config.toml
num_hidden_layers = 10
hidden_size = 224
num_attention_heads = 4
num_key_value_heads = 4
head_dim = 64
intermediate_size = 896
vocab_size = 1768
hidden_act = "swiglu"
norm = "layernorm"
norm_place = "pre"
norm_eps = 1e-05
positions = "rope"
rope_theta = 10000.0
rope_fraction = 1.0
qk_norm = false
attn_scale = 0.125
bias = "none"
tie_word_embeddings = true
parallel_block = false
init = "trunc"
init_std_qkv = 0.0244
init_std_o = 0.00545
init_std_up = 0.0244
init_std_down = 0.00545
init_mimetic = 0.5
optimizer = "muon_variant"
learning_rate = 0.00247
lr_mult_o = 3.0
lr_mult_up = 0.96
beta1 = 0.95
lr_head = 0.00796
max_grad_norm = 1.0
warmup_steps = 200
schedule = "wsd"
decay_fraction = 0.519
decay_shape = "linear"
final_lr_fraction = 0.05
batch_tokens = 65536
max_seq_len = 128
doc_mask = true
train_tokens = 558000000
max_steps = 8515
dataset = "wikipedia_en"
MLP neurons of a small language model. Each row is named by its layer, matrix (gate and up: input weights; down: output weights) and neuron, and shows model dimensions 32-223. Each number is 500 + 40 x the weight over its row's rms, rounded and kept within 0 to 999. Numbers have three digits each. A neuron's up and down rows have the sign that makes its largest values positive.
Before each neuron's rows, "fires on" lists the tokens most often at its 100 highest values on Wikipedia text that the model never trained on; "fires before" lists the tokens most often just after its 100 highest values on Wikipedia text that the model never trained on.

fires on: "9", "ulation", "orld", "et", " place", "age"
fires before: "9", "7", "6", " (", " |"
L2.gate796:495501510517495507506542462450496542560462541464530557506465476570484466562493517519585497513510440489498495454519483561561490518501455525470541439532515477504506441478462476500481486526485468522548523480453512476503503485537477479450521494520442473553491451483491508465497443527494433543489525566543576388469487530425455486489561513563514539540454476465460488457502503443541476480457537554478464491458540485538468438461538498528506517527551557467461522497533440504457461598498446541497595524461469485505487472555524474424536448475534621522493512586516534531538556456518523464
L2.up796:540471554453507514522523483514576483465508492485434546465481493494490545532499497508519522521416510482475477561477492598500514468371476519503528496399499566544502539492536551493450498463514479518472471483497523518501491529470534504492505454554528470470492483423529472503399456471538478459503481491424430585525556449453425475517581561612438457454467488555507491479537500483493490548484529508444544520523515486547530512512477525476534482468566477543500499469465539504424493506500475524550427567512455478550516477601439502523515487464500523454440467571448512524508442451499554456
L2.down796:542554506486544480449460484538533523462481471534476471427425472540492490462473581489508496536506551518433451465495526484438422495520468522539502564480474549562512474506454504475571473517499451445519536558427521478438506485561423501533492512586500533425556499515503510533497509506518542546558535542514474514473477539490496509467523493470588479437499517507501538524580453502551432532537435484542516512528475504495417423504487438454442460560502543515528538502509519512477531419467455520540476569506519478524517513536511530461548544514610553459495452507416477444449486479454472418

fires on: " cont", "m", "ist", " com", "b"
fires before: "in", "ro", "r", "rib", "ains", "pl"
L2.gate397:534537530510528501506541461553482421512604540496460449501431503502533514473548501459454515465426539514462470502487476523518478534504497441553449501531503505544497485492524487466497438541494499512517508477469476474556497534447568547453474485470470413513512404488536553451506494503509486519483366472597502477467430516497468489574494579467489439456533492509546579519511485499530496534433491501474514494478513559520505524539466486554515377505516560503501488502524539560541390490491481496504518476493558516579516486484550502553563483577521586486496526456487445505556473462470520451
L2.up397:532488470588470466509496492508436476535535511558499498465592429514503524508528447459432564424540534449479461515561438531533539488517505514481455448572495554552522512475476508486484452569514495513535505467445463419582486487468521508464490457504448555529481459586513525497462528533493555433496442470513509503518416548467580496556494532461461505526527522469519545478508486504522481457447501483514494540528519512408435534498528476529554532458452507418463520521507591494539458545520472573499521500466527466458486524476587527466528523517491505537498515438393558481486470533492531533
L2.down397:482433520543469434489506541506488502515468429535473458516475512504508497517530532438400524507545560525529540448530488455517517530486591528482509491475534490633568535469553490491473534468555546516473484481454463510494434575509512455526465425421469562552472542484453515491544516524522570404488525489461510519496409523495535470523485568496480476525458461550488536509491538555509485452521514426549438529500550543506491542379531493522526532464537493495513476478523513530494481555422499526450565469465534537446484540509485439452502454408479418500512549499474552460556524422473501472

fires on: " Will", " wh", "pt", " Wh", "h", "ra"
fires before: "iam", "ile", "om", "ite", "at", "ion"
L2.gate488:502491482516575487491497489438462523515466551543540492544527469480406508574554411439525500485469565475504551520451510498452543529483471529514479526557488478547442485557583454550475471497426526445526474426532488472509465487480508504448512488553520465482519454477493535486516490463449539567398529457449436538488477506487429569534596479557494458462519493554420542494526597469472412512503508512575510481516510504549561473497484486528497518546452501495480551452518512477514526427532484526512494574451463542548557441532521478484436443464507527486528527556455478478561411468541510468
L2.up488:556436480463551561502450518444451546554449520607504528562540591398549489534540504429568456523493533538542487478426493497495473522472481516563500523542492516564593535559451505531533492478485494515499495531501481543514452489482507500452507547489450458482488525440513555422527539445436520494520462539383451475463532589507425496491540487485463473486492451503448463457475532474508508574526502498517520443500501478475538470463516517482433458577453503520576505515598519503510459508511442432510453513492440495460535423541475486492491565558470499525478532572446472470530472480484561422
L2.down488:604494477452513513538549464491482494504530521534494551484527478462489474548489540433498488489500506424510464455529525532531548529476517488533526556499426494499544470471502543367529489503514551524492504463442572455458535484468493433429488462481421466426487510488571608484522479474527481546512439557467549496524433518498513448443443479491434509563486462533484524547474464519540533545494499471547455493505513510461506453527528481544480458469489445497472499585526486550488477553515529432523445501631497526494478475492517594516507465557530472506482545535582444474527553480414537438

fires on: "e", "'", "wards", "old", "ouse", "ife"
fires before: " med", "s", ":", "==", "h"
L5.gate324:423521534468566514540457476474514501485523486521469517444516525462552454560467480524568518517478510542481525548571494457528511535576470555487484560472514438480478529499417530575522519552505488520499545491534584492572481526504531482496497451498423493474558498531518512506495544448605426494480449510484496483483519466523468520551488506516434514491420427527419511447469555485475515458574486490488499474492513495470452476544550425518453459557556517428507431499425439536497450564517516464509471567469500431518478485476549511484525497505435547517520491507462481507520530477416464516
L5.up324:511417494539516477448425526510530489490554521460515497514474513495535537543504476524542493465471483525530475506490487480585486494548448462488443439420565472474554481476434591438462529498500556493527500360508483541466526519466514476493451519441488465446499471433565488484415500505547567537591492455438461530514565474571416541450500506506491449495516545532512516499510551419495464507532473541549496497470409466450500519498570573468532493518499455466548491495470543462509489432499441565454502505549503504520563546524483486463444539455546504511543534519553478535586541521454496530
L5.down324:482473571504471401442492572530431561514490556476510512569526553468485441548523498513493451546439548511554517547446487537528491461495456520493486483445528427473506467474488528550477514454520502542523476478509492511548497511444503506555451526492438485473522515494520479444501464512391532502562508442520509426516537472525542539517471512536460508502446527479522456518416504540439540510585481537481502547451459508522491470490476473456532582524513514521575477518489490517481422525481455467465570553506469475529461463514473610422484543515549510459490499501433537466522464561613512510

fires on: " serv", " includ", " met", " released"
fires before: "ed", "ice", "e", "es", "h"
L2.gate338:515479513448413478592452443383463465514490566427502479547448540474519455465553492453435497541547494485511517495485567601569403453451535497498446458503515533533499519508473473538459468599569516546515540569452545563599484552479513465515522534572500503563473578554499557537504519488476562497526486531456534508529465502499477563452466533533497479497429486472476524476483523567479492488528540500553459480535507524537425524466547505484454478476426542473495486482477569468465478476467512418525511557501491477506495520398527520531449481480509513502482445552472483525473507488544453444
L2.up338:557579607518477475533457495490383486533483451560524498522475535458460513540524546507518520477511457485479512477491516535480542481529523496555536515510487500517562529419541525484567490503463508557490456541481436594518475471468526599428487529477519462538490526526509514499509423572459459457564452472521516509526429510473460490516474480499503517545549505458441543552451529560530495455531451432528581475462517449475473512534477490431558510523471517532481451493388546435490485470561452508418499449515521458554552473471462549516491567460502421536537554449538480449481487510476558547
L2.down338:512500459503466579506538459424486509486545417556482509434522519488533528464509485517436505517446589516543509495467553500517521509476552474528410467557475541533439467500517438565425461460600495536525539551496532491425505506493552544500547542507553497556473504519496469452494524419511486507502525533450452514531455541478456574520396536513534469549559516533511504456431422433499491527515504490478524475472519510533464546504478550529510482432480462496418477487520450576501447452475515500554534425560499544533496521547419507582556468477434542513472472483426464507496519574445545534

fires on: " gen", " us", "id", "use", " but"
fires before: "es", "er", "eral", "e", "ing", " of"
L2.gate265:540443513531569526569591517498492486512576503478470451500536496460507498483536472464408540542533502522452592502571551454542541457497491481471532539495519492500542580483444463470391442516490505522449510520531483434454472570483531547525489473403500573489522459515463509459455550502482540527514515466478533523486511444502547443508531473469539524416498456556545502453452532438531449536472513474587532513549531498505472581450481491451496547513496428460465522518490517488485552527504469533440433487490448519487494616495514460478494523482516465436429537503514536441490496541536496510
L2.up265:452526480485526416487559553564505523499537521519549554451528452472553550451480599501437493495485511475567503440525523491448472569582470573447450502453494451459456513606471541494514461439559468465526483531469478596530500518481522557497504514480439497443535544490490468439572506552477486524515525451455521484497493492482522408510475511446465485480517476534525449469503453553498457521467560476495488458531478486483497574474544476507500505429521457395475542491473548474500477440507453545510527575520514524564507473460532528519514523459512461461495528555545471534531431480454464496
L2.down265:491377444483493478527526520609480506466476544582427521506467507479495545531518496562497523486511526442541485526486543547511492470583455539511480408561485538548506499562527518574536521508482557484510508503495573527513475488399533505526488460561552522549522477486461497510457474529478546504540468518477489421478485520449479460497493549443569557516540460525554518518536479500481448579445417461524471487445493558459516492493529497484506497440534502452466465543441541442470488392568493475461493467459520432487445501468477485473478498540545483508460495428461449465507472603473580471

fires on: "0", "9"
fires before: "1", "2", "0", "9"
L2.gate140:524537474503507590485534560485554539484466488449433519437441483528476487501488529418576448535444529414572504487493582523548463485516525622497496451545505556426499526545505583545510497447506533510473478532463462524507519456469524480460475495480513461566455452538540512499437511499536528559513508565491483558491537487458489504474477483504546533455499448446552524480514472472512516478441520484462435475471483468539424514458468556434501526471443547447494450483515471472460488440493469490547518589497493541528561497492516479603419470472567485472554540523577477516525486440410510486
L2.up140:425496541486495508474526576480508524466481494478447531459527446477502452519503467514559567566482510518420561487501538516449455507500521466577504468532561561508502497496446503415548476499417497567473539505502482478478570458541493510435509525529409518546499423457473556489472453522448518593589534545575466485556503511564429473517507499454517390496487469505512509502493549466502485470471524523454384534553508484576429501524534483500443423456525511525472506477467531511469468495518486531497480526523454475524495452498509425455511530498541601499523460565514483511524462507495581508
L2.down140:534520462553481542471511503484584516514411491464459545489505460445520518433531577444524500588489516450560470461462490537566495483499532601476516539479498569470522518525522559528491537439560476537518489546458492396515478491484425475447484506454488530525502485510493551450460484528480516538535462569501497535493493525444499494498535511472518537526470476498567528475536504493536470486439429412491512515501464469574482441477494524426533505480464581437473452510475448481526513444471522462537476536467570502539538501519494500624428496442582458427532514480518474531514502524386530452

fires on: " includ", "ri", "id", " se", "re"
fires before: "ed", "er", "e", "an", "es", "a"
L5.gate305:449517474523439548553527539546536519490457530506511482490432520478511518523546473556530542528478555454429582560515497540475475559516449508528498473503575515494517450478431550513532451484487477526474546520493418552529550487476534521490420505529493535547365530425462509565454558477456508514508543444517472524437514489522459520514463515465477483417560469550485544498472529490486495535518557548585529490431454482531551585543501477495463423524457432520488520512475489449481535455450499529491522504521426495428536453416466430471484515547507437513581484521438484518471508519483493498
L5.up305:566487534410541481457566501415479536448497510579514495479464502513483494461523592534530577426432499420551423479552480457576496592468521471531516493433473504489449482492460495474540481562475490463473550456489484507538550507545508431503493557519499523505445563497488479628544488497530482463477569469489443510517528569539554450542475505494505479518508494487524516510478473502497515539509490489510481483451509516489481529471470537415577474520491518475494481533506503485496511429563481487532536425516509523460469478453551495555532497606437523455493407488518477451445568517462480527
L5.down305:490516475501507532549527477526449449473513486457464513471490545457523508488492542435406468489553470496445548480499475511546507414517508575548499548557543440462525494479495528475399510471520557532538506535486529450561468526554452449526501483514498453550553531492482493524521537537474528510539540558431541449426474526582541493472550464504506473418493522432578467530475487493486512493514499422460478530546513477487559462573549512444502522464488582523420542409581423485455538479425473458543477468522557514474520506507500459506551498488452506440506529496500503582526516517453493581

fires on: "8", "9", "7", "4", "0", "2"
fires before: "6", "9", "0", "1", "5", "4"
L2.gate101:578498485498525469498509574506446526566537519501493506454455443486507510518562564495504526489453482542464458530547508450449493448511535511506520571505501411511514492503539434471427541489544495555438502528481507499587495535486497487549469461472456487500501522526533491525528579531422543464574500443516500511466484502467495429535499449550506450405563557571474495492481571465516511524469556413446444503513497528513410595506570497414486495560472566471571490493478484606524495527473447503497479505490513461456455451481502469543564582503548453502418509457514503533521454524500491524
L2.up101:575483510420461487570490557525530482518501536587480510482563559527416476536503498491509440497509459552453539560491517492532464513495445475515528515419495495475530541469509538530502478486509464541473448576519510494488491556443480466496495449505500510441521502478496424471542497515504599491479437396519466535567482452471487484520476441560514441513554571504513445392482456564522488563523466426488505448503472535484443501531509526465474416608517552482504488523524458521439487491462483473538497550468532517501481464514556559555564472488542522569445442494469567511527516516528489490
L2.down101:524492570456496493483454562469484594477543607474492559485511493556542496533564609514398366516499464518490477525518472458483448484482518522566500532553485513539494510432537533449506481510521522479497438514569483532489453537454544497534504454554497427471578471503506520499556539478374473452481501455515453559513477539486459503502480502461470451510552522501495412452500521574454523496464499520475499470531530541526533580506526474463527492535483532426499523596534501431537436517521508473468556500467488456471540441427474485514529536503534503482432507480496434561490433515523507473

fires on: "2", "in"
fires before: "0", "–", " |"
L2.gate5:506518486547490525516507543496479508512471547432491537444549496594572494463514459449534466501502535373453529447436483519472481482468580582465520488488520604436592482463485452449508500496482465538451519551531534572529536498528532515434542482503458553418462464512473539527498494531448441503490518484576515493547465430501524459458517413407512507493536521496545524480467472496485538509460436481454523483537556496515521519472475512493458557518506458469518532501506511537438551502529493530478495520494474449468541484507507504532508470487504522450590553526566504545466522436511513533
L2.up5:562435552468490483507472522480495402529508505504518509516495468518507526427493494529509444539537526459505475515502490516507445484493430485473471480507543475519514414534556468547495528434467507537518449564438546509531579446496503473521505539509476441444515479474508421519536576588501527559465497519514496532439449433531556461485498481531558437495537434407504559444403549499529571518518483536537522441485507553540529481479460519493476454502497447461539462450522526442447492557475470514533563501538550571483515525515426519561444515559540505465516486439549543462457517472428501591
L2.down5:572430457431482531487467554417547540550425452539471501570472502486474495476495431561478412509499440476510454480585506436454499519545548547530452523468509472511542491471564481478512503514532509432488525459488477464452498494519509451523480581550513487531485384490471457544579488575504514533527464531443469582505492538458524511507498488575538468527561507506511526515476522503474512543526473577554496463498513516446526568513484491466481478522567496511482491566522467461560465524469488459545418549479544490495402541471473534500529492540512518477479471494501449447518526444486472539

fires on: " cont", "t", "est", "ont", "ant"
fires before: "in", "ro", "r", "ains"
L5.gate884:452451507495451527459497580433487528492509450511536490565514465497470469492529513488459512536494550495487472548545435419522470547450567484484449515480543427478515575501527454498534567448449496512549479495434515527563534546469518476480474442498540521510513562463529513460501492634464598461502473500538501443486514454517448534454485515511480551426461477498458492506496498454523489450440475527535529605503494494521508490457489507510555503518478587509488571543432515424520513544478461552476545534546488487517535561534517454544467520384474552513477547444480551431559518485501503516
L5.up884:522490520529484496434508509438473508461502535488506578539476478511549480513473435394485489480545475440484528514549508535417488582532526493504481540472566487487463499537609534452506536506469523485519409396467564533481553555469441558432479410453527523583471474465424481469471548501496582500539587476495506455512475477510478486511543514485458493507484408478467498483508484545493508451503519497456570474548497509507514510474461495532522501481471433474473493560576610587514470576475481558525559517502461511516484509601539438462569509526484535479506524447485569490516468436511553506
L5.down884:569470554530511477574549574421518497532518554461550463581491408473522500481532516457437460515525539534530538434536462467547489514500529426478515523453474483568489530490487493488463462594483518514466562438493516463556502465536522497544539444534487501542552515475484573465503503532498540463471481462441489563486554426504453528485359513507500533533521491483422492446517525538538438495540472502519549545562503447512489522420419499535525582557443484541485448508547394515536483502489435477513522501468486568528520547477494485533494568477450512497399539435521543533456486507544513503

fires on: " add", "ord", "ack", " found", "att", "ess"
fires before: "ition", "er", "ed", "ers", "s", "ure"
L2.gate9:516497500445538460437509500450558465514545449540473534483557495496558491510531446475496487578459477507508514498468463550529448452505494410537531465450503504501487454496477530549514500469438445491430533555432556558513483461522535506629473514506458453576472482421458518507552535502442552517501478494519475476513473471548558555521526445496473457547496463544460538542487543497490487460501443545521482438515506479568518495472441460446553538457516533493459491465534460458488459518510559495509559577574472530487432405440524501441516449544500526520545552467514474450526488526447500509
L2.up9:483522501549480481423482519535465486502513472499493488508602528455569434513486491479480541498474475430494491515619455496500460521538551487461456493503507471474481521463441549503530527472522502424503538526464496566516542529531514522492545507507470487581499524529548547480550471502475500473442494497472593539462534460495548594491516417483494473586474397524451608489494549492451481491485470497512516452535507363486489553425454506474482556473518490540485465489488525427446407494463432437539464482522486530561467458464544485492562473436453538608512497524483481499531520486473585496
L2.down9:507557515488489546498480510511494551511514471494557498540464517460500438451458481413470581565516552511567530465592408480456503595477579460554521504535508499508454519546529495453512512528485508436497454477470503537579438518616476460547498539535558497546430498570464520501510556487456530521409522486474553471494443466484476531495465545493504470517505482485469489431500445494427448499531554507481538536465585454485500480510405510548481498460570564493511510496535512508440460480508512533551527479503509503551523454494521518456521373423477495536471511496569456455473504444461590488

fires on: " att", "et", " en", "t", ":", "ro"
fires before: "ack", "end", "em", "ail", "r"
L4.gate894:480505494478569447535598541537495501494502546537486410483533556472579517526535463496508519451470480506565546502479461528600477535485496488523511509503479479546468526480515521521484474540489498467533417509547508571501462522495496481496455464531494526597426510481553554488442507531532476437582518481563466452481471441517440559506468497463431518442473472523480497456501542498527477429471518498535521517548515502556627434466481462528537515418479553421526498527541584552503422551451528530519511493497462529562481421513441436456528445505496420474578536509483527538502546508443516423
L4.up894:432456463506583515455510486485529535480506472591503453500531564447506539450517533515499465458403465443581497453516481514527512584549528594522489525526489474508555562502532487507502514549540547400499497523449580591485485475454447523534517419471483501536492490486492518486466512491484515473480458479438495520497463491511535583519461528439491520440484487486486535505470484543428551397419462467605475506461547480485522427453477459500507523513440464495479464496521539541499469448451494542543462472501548533593457474570505424530481509446482498485566533594477558431520474531520445483
L4.down894:511461476479454473489531579385447473485527482533541428530486452438570513555521497434547496549472510489550547495524485530536525556485541373626446479501505553503537512533522502421466524495490535468480489475508541503450519449487509459494537470514534492499428489462517464481573481552519470548500566502462450534545416464424479575482538528462452477478540495433469549451564508496429488513523563483552517513512516461567468470410508542514518562497527468493497495574411444558452540498461515502515521501527469485522423473475504546478494547439490563542499518435455481469544466534427528480

fires on: "\n", ",", " =", " ("
fires before: "\n", "C", "A", " act"
L4.gate380:476447516501487521543510440443618559493501546543550482531495567464485592508468413486541558556521429537476459518535516493482489515484542616465496460453529472491555475437482447508474469452502527513531482422564455515472540521540520451483549540436554577526455545548442558526492475448542501544496541522596472451559484438515498413494466533488556473538535516498512459475439479485517525535480467497465486503436483434529467477472466474523443513564540482465499526481449548449476596480545587498479493528512477536463485584548533460505475502503536461520465470490526536553524467576539543527
L4.up380:413577605507505435524487514483525543445483473481567495520453461493519530499516516511537513539477449447448407474518463551497526536417540547550491572479506584497453438467495533554507504553505544538521467460574491468452469511417510498480490567493499485432436580470425484515514540466530557542412506566560445439483542458452553469514489525507513438454487498541481452534521501460574527527512538465495467526525506443488538477529478460469488632521517492498452510541468497458509467514543517494491461552473456490487435589439455482528453512462506464523478473547539501488538456515574506526
L4.down380:445449551479483472568511454487474536538524510498507498536490494450506567547472485461529513484531535518517523487433461465507473512498545535510511570453514488549489439414477447432461490505438416510528445431604566550526533534486487434575465532500463476559469544539502561502557477490532444560451515565598418477586445449563527520519473455490531487540510499591494456462496503518547491478475507449532482531520518495517426495482526552536513488562546484479517518442451559499509486517514498535470443544497502455464523464516466434490484504472453484460454526593513514477529500428642524496

fires on: " Th", " th", "h"
fires before: "ird", "ree", "om", "at", "r", "ough"
L2.gate850:473485520506543455486478500502526548494475480554519508496450401457407442479425482453478480522455487473484550551484447543508479537467521533481449447552460448577603494411508510497514497420487553562446519484491516479491411494483553435447472556514534467505473535531461486499521486439523475522511458460568463468451539501463447450542519503598575471539518490468476600482486474527460552471471481490498488482498528531491527445501505500548478529539495516476565505535469505564497488491502493482524475468497463487565492549547569553400459469522531521514462465565455481542514502606553532511
L2.up850:407523504509486516493492532497483554451533603563507544467518432498463471530495411449502540507525553484440522559410452502492478506427521517461432537540490492541523509497451502487501525481472509457479503496482615505499449563531542511448531518493456538508482530501503532511487437466455507421527502479499599488570487496499424488565452433587491517509573537499510525457481574457500409573414537472535508503502509476549466521547502514498513453453419483523523522550435446533505495491468552447507495451497521477519494519495528513491474449449562553488465480491505500490537498539556479541
L2.down850:467515531442472538485483496392412530479517508548507498519585450527408533495583487470524507530542478480547507543490519451474476516461532481514463566440478482500563507495545477398506577501506551440508434558508549491464426460475481440533465484453507492442484484451518491501452434495499474428501494450449559494487507600531457512530405448511550480486561516461511527540519537520512483524475549514508519488538508516539484516479516532588474475530481493512518449575502450508517555497442455435515538500512581476525479532482536512531420429493557527441501476516476446507513510564478496576

fires on: "'"
fires before: "s"
L5.gate744:471504515509509532504402490500472470487568472470457567487499470515466465502552450506531566497519443506487478474458499528426490611613511604548497442510534508577478506512426556475469511535465524512438483503600524522490471542581544497469530610534490480463496436593432497526459513509546454533546516502435553469403558492496459514476506463553475517513455465527437509479500423471466486474490439483514466552511504481511536522476457509452503463492451587477480440591439500497485565470482560475460465520522546452559529514481540489492482494480486517485460558491483515497473521507468428493
L5.up744:447518574538563471494539491471473526583575535487500497581515468529545503485393480440573507499593516510517507520542468439479448467519499557498533509472530426523477438589553484530386525493448517454491529535505471506513495533503438493485511535531489462573479490488447537485488527544499527466482548573524543465463534503532438576479536464548479409488468587470501521448464508450498518543437440517510524531508500452505575545421509428499449466479483425494508473489481482477477490435512467475443517470476507499454560510525505556533524483492459487461462519522468439515526584469503500426
L5.down744:493485473475464505497466498450490418412500464468469485456477556563564444539527467444433479525490450552481470575475501468495526537467490554554516503479487461447533439494498514518520515509386466539559453437538504543464462506466462559439472547501445569442594538484500526513515515482559526560475468476539488498549542467520555477444524521550531534458589460499471489498478508499473428476472498499519492522536537447474438496431528542476511425569513577526425551458491529539531476624512520511547503488538487489505446495500552494507494501557530540551497550501498408507508474594501541505

fires on: "ard", "ant", " —", "al", "inal"
fires before: " |", "s", "if", "in", "a", "ic"
L2.gate208:450502443516543455447440543574530422536451468473560522508514525564446489508476467481542538497502530451563554468450576463508525553591539481477421503566458480490522509466545513480443509482441489514439486495453463565427568594546421479580441482421511473514507486507480506506502471451486464450467463533543551441459460404593491515462501496462553497468557539538491446537544517453570428431568445497511569510520462529499542582522480507537512498469506562538506524583516525521483551529484506531480521527429551479554475513466475430530490484514520505512467441476461480512495439496500435538
L2.up208:499474521537535491477498488526481560597547447531504542478460465465405504536516506513498533557466511467508524508515453477484501486521550492474493570482524474400535464485486480514484548459447460522518531525540483529535579490513499522529552499486443489506472581552536543414456425453517411495469535518507489552468494522459471485482576417478471483577494509467469567499427466520497494508489433484458541420456495582553483509449520544443527535451550486515500496575491522531449536540538378493564546477467478459552500493532546478498539564557561466550431523552541478482526423486532527460
L2.down208:552512478492483449496512454564557517548551514482562549520469533494425506449454573502528522450510434384496569544521504488450422458540544489433471499512477461465506472536508513439459462522477527463517530537536423450441465502460532488509551511541490471528523505469550510462456500451471498460473473520472498510587411610481508528501475531489489481536564493550462490546496452469469478469533582484546525527528473500487474552436473532573552472426538475551462560464562474482446457480545534514567498487505497453511521544504534527513595491522499548550464476520467453595509463511438527539

fires on: "it", "iet", "ep", "om", "im", "g"
fires before: "ary", "y", "h", "on", "ate", "b"
L4.gate500:489464532530553506511433508438500478502519480518557477466494479463428511590506551444525488524510441459533441451569525517522579491478493447488520433528507509509437478437478499462551515522434391494480512567521561538568534485496483456498445499481478542479479482473466429530535473506488506516465518468429490512481524488406484469539509481575496517391534503485515548488474467513524474483508499507437540497537531460520494497469426574470500475436515432506416527512514527466495499465487474485538490538434495481413512528486556488515571438531530489530542465576471437442486547555567576475
L4.up500:525551479533521493602500519526511544498583514474485518506497468503444543501494581510499475492520456465534474504457494477510471498479497504555502416572478483464574437402559485548529521485538473478455482415452565503571419500539483436418464495467469532515366484520465483449515479470463487520481425553477457504496519489472485451456475457488510557484543491509489535506510460528545597506493499566481570506544602531452533560527515534466545527468517410478508481460463467476429484522508487545556473494463469464453514552503445512492471570509453494467513542505507472497502522571502512511
L4.down500:565560506462512483462497448508520491459497521517489534488578528561489542421478510544515522495474536521467496518364479476513572505422511530510571521617449516421490482560494465447516473480504504469514446489467503543460532513470515489450457444505424413570500523518461545469490442520487496547463488575432520516483485489496590488554469553530467473582491432452469515498484551490536524520495491485566526480536512538507494479576517482500582504514545450403554501480510433480469483455514494539531460414483498495467435533503508536457499500492492499539519513491554464518521489439451451569

fires on: "\n", ","
fires before: "=", "P", "A", "S", "O"
L5.gate86:523500526580521448596456460576467523494475466508536552428486489625497504469480514463476552451491413445523483511506547550469498536451560537541442516526518480509496483496552474527489509487477485503515515528463529589511503536509545464477437529538558491448450425501510492443541506471563419417443528535455469490531486615540495469540473486569502530455460533436540537529514448491576507471479502483498509532497526478492555444540447486495509476493564468498534458473487557506475531531568514584440494479545524470487539546539535481456453469527491490501513450468539567516530521524467455478
L5.up86:439542401510509454520467507492525501515513550466514528463508543562541465509524543487516478561443456558457530459463595446562529492447425484488498502483535476556536488454582507507449488480515543490531473413519438462517507459491497461520469446550535457492468479499479509472539491432562466469543443492578469499479513520481456493475580457484502518484542535467472437530534466475532459484485504506519550561448487559490592497468496501507550608458530552578473431529520451479473516500499556471439485531566545451477515505499395495473390460514434499500476464486485530442437549528549516574
L5.down86:462505427537492488533434460566535497510517554483530493522538495476535504443476494498476505504502506467527506490500518498457503494494470529479464459528500470497488541386466459553416472509466591460533522461612475534548562524515521495487534442510551481481513495591538443519515521434468442420483563475491466514457489517570520444448545499576461460474542527589466475533449473458573521454469502525479519552542499484483560419443481522483577538417538457497551484484496445517488455451499485547462499496521599480523502543523501569438486489376526461535498499507512513509444550506526494496

fires on: " des", "es", "um", " form", "wn", "oot"
fires before: "ign", "c", "tern", "mer", "er", "ation"
L2.gate358:467520469510536495493499520517511553539499596521466467589466525458492511539513543482500490509514407442510543472533462523510473540499448416536466523406523477505532525436526571555485542489464471509465502474498511547536563444476543553552491549474458506518499514493535512493542442531456474550508509545510487499483422436439517524497481442440524508458501471504509601482506504431519547523589508503458524422508472402477518607472497504508538497481488517542424503465429570463462496503520488547514552447497409448461499587472560520448501478435521497516501521521526497563529479508489440476
L2.up358:578496475452535537472518480504588527488529544518462484518469543463524417462477524466495522544516421482548445458478532419518514549553471444524540524502541457546579504504490477529550417510445526444464531488488481490491515472446524515554441526475545516492506480551511544478455436523516484517544449523546552471488464474513507515539457457561484495509514470512532526450543509498484545576539507466503460388440450447526475569462419474488482536472458554504531562538435528555507500532564474509514488513432430459506563543415544544422513527475621568528435486535532543495497511435525482549
L2.down358:528493461465510519545472463470507498507530466558493508581420496465523511530496517436468537494466467510513513477521552471538550439509474504517500482483521502581442590570476526573437520529497459517493523536499503364451505501487519460557471449476501474499524498556526520559571473467482492620515571448514451486545508491457497447452492576440518549491479434624540559506441441512495462484551466443507543442395518498504557510497550552473504475548522517538501536479523556447492507491492451426447481495554570488462429511474504542453463415471506437502471518501501490527506534467491478500

fires on: "im", "uc", "u", "et", "ect", "av"
fires before: "il", "cess", "p", "ion", "ff", "ul"
L4.gate505:485525554504516484415516551506527383513488439501524540516558508520505520520518498495459448544477491542548549518481502527474459494448474576448504495499619539529564514484500525472495488429504498545554520542493483606543503498566533455451455512551459470547459502539556491513493448534577539507476515573447525532494456497474521532457422436501416501489513524453508494461584497447606528477533488526477490531464497490446463470483383505530509477464486475591457506502506458435533585505491454422495464555506490531474534481453513510501516520492516465533447471561519501448501523521490478446
L4.up505:503471504522503498514525452546533429480525420528454415440509491442549503513471539427482496501576554461564479471502502475494548565538509530522496476464363516462452535486574482532482600442511519474456442515468473451497485561470470461492488542502568465457519518629441468443450502474588470497484432485517511478499522447533470482471515449536509469487515482544459489504536481485538472600504516564456437381547498501502496551434532519484524538504467528560507535486431496503460471455496538525568464536501542518604484498523462488512608488495539508508473520537497494461546469530499533487
L4.down505:477503539508528460483547507538463494529537497443519481558545471480551497545516461535521445517505458413526518474458453520461513467444505491519508473525513450532517435557488469547510539476491436524575458498518507515509457548587526469550516462487491501537494512488487498510480432533510495523510535537499482532494463446410459551488391433459476466501544499579535458509466528475562519545550504587500507493537481523449460478453456476488496441444418499601502593561558564467479501510548451474497537496542590455523484498501511567498479519577556514475483419531496409497567465521547487432